From a checkpoint of a small transformer trained on Wikipedia: biases.
MLP neurons of a small language model. Each row is named by its layer, matrix (down: output weights) and neuron, and shows model dimensions 0-127. Each number is 500 + 40 x the weight over its row's rms, rounded and kept within 0 to 999. Numbers have three digits each.
Before each neuron's rows, "fires before" lists the tokens most often just after its 100 highest values on Wikipedia text that the model never trained on.

fires before: "\n", "ley"
L11.down258:485497493524504514486546474481505531527501583479544511496497499456488492484528447445439498466505465562490469576562534478425568512437465469509512431525464481508483488488520455507425483507536500491514454484476490515446509526523524446526534476569502578492496561528462541501539484538472528545452538492509540544411474538489471442502569477493497490585489481495437522462476533566526527482523

fires before: " |"
L8.down1318:475514473538464472482559452519501452451480456503555430496541432498552580499579509443479461536509498419544465505481517550584514479483553460448507414500448489537527505464412556496471461475455501512475454542525500461621447504465502494474550448503550464503471460491504458543505532495443473515539506435537532448531449415532543466510505501519575489539558493560494526483450486595454520482546

fires before: " |", "\n", " ", " medal"
L8.down1167:571508571502541472497464489473544552496445476547508475454487519479458549473555416445401479491489516497495579507514503483549487467445529482442515520518492444495470437509525492529494503605470534533513506496456466471469496521531496469514546479441465458462498501511476485516446446463495481530493464449480494494500481528534518532476554559470536494477515595548499456501516440470441509474577

fires before: " |", "|", ":", ","
L2.down550:488513471514487515524479467423476487540497537485551448514484548526564517547452550579534524558497554425486519438512511432503448478562487487482519485484417527504513538548495437504542479454469478463489537581538494558490583476521566508513527502498490504482547595524497566434493447526514460473559491491568449518449481469527473541457514565436555504505501502452494459536504458475506471466547

fires before: " is", " the", " was", " has", ":"
L2.down1152:547519505533532563487559476567525583480488457466554456547519503497517449447469466419533539500484521477466553505562553513396526508477447470544501479495584518432473554443504544475475448435496500498484457471475499466519531531486501417493478554434532489512523475477459437587438452518528486524520442499544507496532547577514482519492520480510547437410467518500474519483493482448529535499507

fires before: "\n", "pl"
L2.down142:460475549542453420428459488516463464523465546534493530547554517489508498479491438520514435526514492547493491503442485532429519477462485489486531563454538471523488430493541456491503536530433484500481484461594565536509456481547510591524569457526445499546490429549583497518492477467488520454487475505481597449524497511517501473486557504503386528611556526555487451542530501444539524508480

fires before: "\n"
L2.down988:421519469577464427493471517585574499589499513480481498515537511539514489532505424458482439508479509554483488528426477520447567485510486497463507529535560484523445462507540506482466506525516469483463506439521522560521493443494505525501552492530500516594529444545570463542552550523457544464493441436478555545538444536466468482482522432548450520553467543513511389567561491425505536449507

fires before: "\n", "|", "-"
L2.down1088:484480511523542561510555548454456556517513511518505514505457575503513440432522572510430558491487429492544487468519473454531502473468455432494524473477579544532478501506520506477537452499501476503559524451570467390479539550541451457533515490490416610560527478503483432507469512531487472482493438467490516508429583468481550494529548432502537420527453550563454575491497420519484486479504

fires before: " |", "%", "s", "ations", " chart"
L8.down1208:452531495480534471512477466506544503510471437565530578449472503582530531521488547536455512505474503473567494489531526585561472487551553482422513514545463470465530464436488599537401478490435443522482507422480486521506461627459452544526457505509499540482521475548496525491490561519554434521533415623532553574488510517456474513516531511461513464551409466463464558534492508546479564504373

fires before: "\n", " the"
L2.down1240:442462493521489438487574507474527540429488467493502511407423452543522520551517523550450537513428516489414499559504541503486515490560453493481557486511561493521528560575476530537551455464463557527491513510525467504466512497426537465535542511540511574477472481515461426455499519562469476506561531523458481595484488443457548495501462543501516475522490570526487515511497417475439558551467

fires before: "\n", " of", " the"
L2.down1182:556449437463528524543450435498452474517523475499513471510515488448539528499493581533441492464526529589482512530435537567471523511467493487520463492500519531512522472454541558462498417447465445490500477488513531454501525481516574438518466489455525523417448459486503473496468544554493421500532485468552560518495531455555517496498491452469567466462509435517530520593593452521497427445549

fires before: "\n"
L2.down926:483508418472479436482509430565509483496474552495505518540561545473480459576544429537489509505567500519474509537538477516484487443472487509597484494472513505517433493531542511566490456453520495474430530530474488496512469429473524510526480495499501456540448467483533524491496572504401515450502521477460573477517445506580475496457544531500449483504433436575471417561492524527473494471501

fires before: " |", "50", "0", " Tour"
L2.down1014:565498485479592577467462496448486538455515577473536567460541498467532448507505500502490511502512480519479459427474536472540555476489495471442545555531465515513423510485552533523512482536484579505477457523472485459451514580482555532489528434546471470465514449471522495517554524477505479483450481480527475491474521542462509464567545475520470484529515549575492504528516444446542391502478

fires before: " the", " that", " a", " it"
L8.down474:490497477553498512488517469466504465461487508457493460462459583490520521499538486494484472440464486450446561486472469509455469465514538512498555561589543510555471440490506578508497513530459495578504434582509472557559488474491512509447479484530545504471560550501511541431452517466492439572481501597528537427506427502467456418525543544426501512351461513544502487536493575491394484520465

fires before: " |", "\n", "–1", " 2", ".5", ".2"
L11.down982:522493469480534481455512535445420494434496487528577527571446535562547596507452485535456489569457521478535585448517542548478438462431557430502427476448556523496504537498485515499495472611543579521476475521448515473561467540525545456521520476522474602496513541526518459531498536431487493495481489448491554505506449493483473498528472546487426521528435492486567490538486482531539523482462

fires before: "\n", " =="
L4.down919:501462518482519425598469439509482450525506568444508508493516524470539529490480502464459443505528564557516495456468504515476475524466537551466459557539538505498465481485548554494528512543469470495542517482493469566494525449537552470428492518492474490480471445520468500506543540547510483447516523480483543453522523486429462465481520457517506551557508442522436460547538423459498481518487

fires before: "\n"
L8.down1102:488435469475511519545532477527497501568520527513536527497486477497444530527427550474504477498513574469544488543473470500499463486430496511445543489483540485523549469524484513558507432473501479501548529491475497570501539535479490480485542448486525486553430488484529426421502572481575456562526454476508529473486493565488459456469462483497487552552535472491476469508523512480522492472442

fires before: " the", "\n", " Y"
L2.down562:591477513507519516526556484557536575512455580491515489487581528612508551476499461439537439533587469537513479494460547554496471523444430506561503490537457460500516538448559505485438549494502490473423444502496486522536491465446526531485502518600507584500496557530558553574487553486539479445549520566517522478504493537525499525483440476483490496439491565484463474547564486513550525444448

fires before: "ist", " of", "er", ",", " in"
L11.down1090:442556556530543499567496529474467461469464530501528558530471457489474500480541465431492484532490487506453493489454499478490520500531452510534454501486525501497551436451576577529526452497495476482484531459600514578553527467448450525486494515442501452471476491463484486546453496499484477539441473486478499509557508501556482445506517508481480563465519491511563493551492568577501455492591

fires before: " the", "In", "On", "The", "=="
L2.down882:472472513541456534553451531524544499453544515439500501506488516482431459554445470483523475535552450542559476531504527516553515560529446501496504476512464423502569531465528500496526526458492486536472527507528479468474475507516545437526540472561515494479458532461443489492532534462536488505487443478445451515441518505547521543504440523504469501588495505461492518503580490457483502531502

fires before: " to", " the", " a", " for", "K", " by"
L2.down678:463521407539510531535526490510523526501564469504569493492479484582498552498516530503457456540497460453477518516449549453509530528537435454473504440480446502453527418574446474530430463465483487490516467522534520495493542475486511402522423542499437541612535500492519496513469508465442457520469475493493454485487488511487488538475531482495547547481493468562532397484585450433521511491508

fires before: "\n", " and"
L4.down1135:428542483490464427483540374491544497532431579516551484455520533443512534552462560535538505486507584485526516480474497514510502530463474556493466515524510485482427461553562476512531585490502495480541454470458478574537485509540574462466440462500466493533464474426588472576560515490528509458511492459521505526573467531535431503520555477480461578425454467557463476441467477487474549517561

fires before: " of", " centur"
L8.down63:527553525485495503448514460518554464497487550480489507490503483489480463556496542458481459521418485503516477505533449515436579471430554458458505616465475562411457506485491546565523525471446490530530496503493524471550469499579440477524508501497515433447563421491590446469575492518549451473555559497456459453478508502513482438473472537565524495526502575490466565561501551473535504520493

fires before: " the", " a", " his"
L8.down0:492504517517506502438530542476527510536477516466486435475527509537522531494488499460518478455487502492562495489503498500494530502545583529458469435459454506501506449452484497508440498501521508467484443449470554525501472474542459478429499518558495523526529475497514468430448540537508519501499574522531476484501472549553552569548480539478517484344562598454450493540525524489516593574482

fires before: "|", "\n"
L2.down430:429513468497491486486537484478530508510504507546491488487506543527481517518522571487529554517515548467428505474471500477496504481474485504481523520482499533473466459466512509537607481514481499479531475466516472607504564491476441487532517499518500561508505462457480545520501509504521508489553456467489562507448577528444455514460519488483462488544505534439527452510530490499523487556514

fires before: " |", "\n", "|", "|---|---|---|---", " from"
L8.down1043:559552504491517439456473472429384536523520506446550491483451487500467488481550551502523501453528586476515529514506442504538503430538457493556561529507512546498538536483540483563495507479495531483509522470554484518495454501527523483610417561480484528446524524521494496533477467400469488548512430472504462515500516531468488538502450471540477446514457469398489406394501511499512565533543

fires before: "\n"
L4.down1151:514537529510489484523525501486518524477461464534483502497495532479528451489514522531504573503484518538471500500486520470472511478481470525481544500512492517546452489507510461565513499530537460503494529450493498546506505558479411522519557460469531553529447460501505478514476555508555544538564468504507487535469562536479530477520520485473533488457505508506516514536514483526505490516500

fires before: " of", " |", " mat", "."
L4.down1028:439543559548495509485540538464534534505512436555564529500466502487472556515498485562483517417522466498518457534468514466484508496511478502465521515468574499552488423508491460543421559539485536471581466499459458533487490526521488502524443518540572466480595445447489509509549445570543535402469516575493488414518473473502557478506527491602534527412518469530493576506498476515516465396500

fires before: " |", ")", ";", " H", " M", " R"
L8.down254:464484459508470505502463493524502528479483519462506435474487613501485507483467467488514490478433446511565580479578555472491484475464502496487554486483506489465524516475522546450523512528508489485483512531546485493550455565448475497504535521541501558527426487540597465485585493470485478550523475554567517539517490476542487476585554515468578399504435466512541455510519465441520483506447

fires before: "ist", " of", "ly", " and", "\n", " for"
L11.down944:456554470490440497536564551488496435429446512489548479475518566496471531493529479488492519501509509511479489516532496480477464534517429535518570552457537473536524444446555587527489526481517483509492478462433516521506468569598486511418478527484531526496507506398461514444525488536531454571498489478540491428513547440436478493512528544539540546481470474458496559561509441609442491533520

fires before: "ist", "olog", "ro", "\n"
L11.down1128:509440501498493452415454488490554503482455529551479440482485514572459473519458506429472510516537523584548496507569489440561564445480460481505493479486532577483490430481472487515497521372526522556469555464545452500507480410544619527481517550468517620449463447570505571457417439501537503542500481508531509484511454555536534535481469522504526495491517495467533481501464438511494515465446

fires before: " |", " the"
L4.down49:456545541486568423473446518517544489513427467471546507475458462539471483560545537497449540462516537518472509524421505542572533490453532506477506500489513586520482504536521534480473500457581500487492426494468516479458529533471585548400491493484488495500440485490465558481520501522467504554457473492519516511512517453456565464467513521438415407559533530595493519485481538561448460542487

fires before: " |", ";", "–", ".7"
L8.down894:504502523527574505451563510515469481490517516585517441514497525513410581510477512463518445491533444475545515467496508566504476473443536484432513481487508538478533529530505573468523497531527552519399445506553482512530409558449446498546517520515518440474562483519525498489546472567509449543472460489458476544493465469521510572551457522505492468502510539464456523577499520499471481546505

fires before: "\n"
L4.down93:503535462498461426609527504505532571478425484497482543433481480483451499481394516537486481515488503526490480499534490479508580463522520492472540534492522534564532517535528451527481536514540486540517580468447520485530517508518449536491556424586528508574482523482465468530496556539543525566495468473545496573504574533451554531506510472445495459392478466510498523479521479525458437496472

fires before: "s", "s,", "s."
L11.down945:511520531511560530533517508565540415535463527479450459490531429439507472521482482517491521518452416493455540511474556516481477558474614441405492466519519518544498514538424454479481536477495523503442492471514498525536552514404482509534513479504463500486518462482526469409456506578510452515500511489450449514449476515470552498457443453512571463511485522537478500515494557535534476639456

fires before: "\n", "ani", "it", " to"
L4.down136:543456549558514482470483507546503567532441567468495529470475437444490482459489467470547526498467562505623533433496559436427516484472452459532469542506494559473535490494526517456515453539502497549521502556462561477460490554480481478488453570520521458524551562445543548486537570549528441535552520489463538477518488500478525512613511499485494496588507571487480484490500527529521510533467

fires before: " in", " at", " with", " ", " (aged", "),"
L11.down171:521549498516490491504559523490441569446459549480479516489501523465531591431489501511479478531530519514551476507426467436462483510524539480578513466571560474523508494544455453465479434449525490504589543523548515451475528504486514537491567548461508450495579516512416479497448529487526512420482469422494482521514497490538445539438533485496457499456516526463394470513523509424496518447509

fires before: "\n", "=="
L4.down748:502520508523475493502516488454528496533450498480484511558471552431463425521455502527443564545471502480532526532467537510532473480517469458573453582508515492503457488527548474515468464547485483506525467461432472527515484524467476454547455448484534511532435508472576472509492566487502464573544477517455546546531496465463518470517553504438548491471482516429517509466502514527447521486490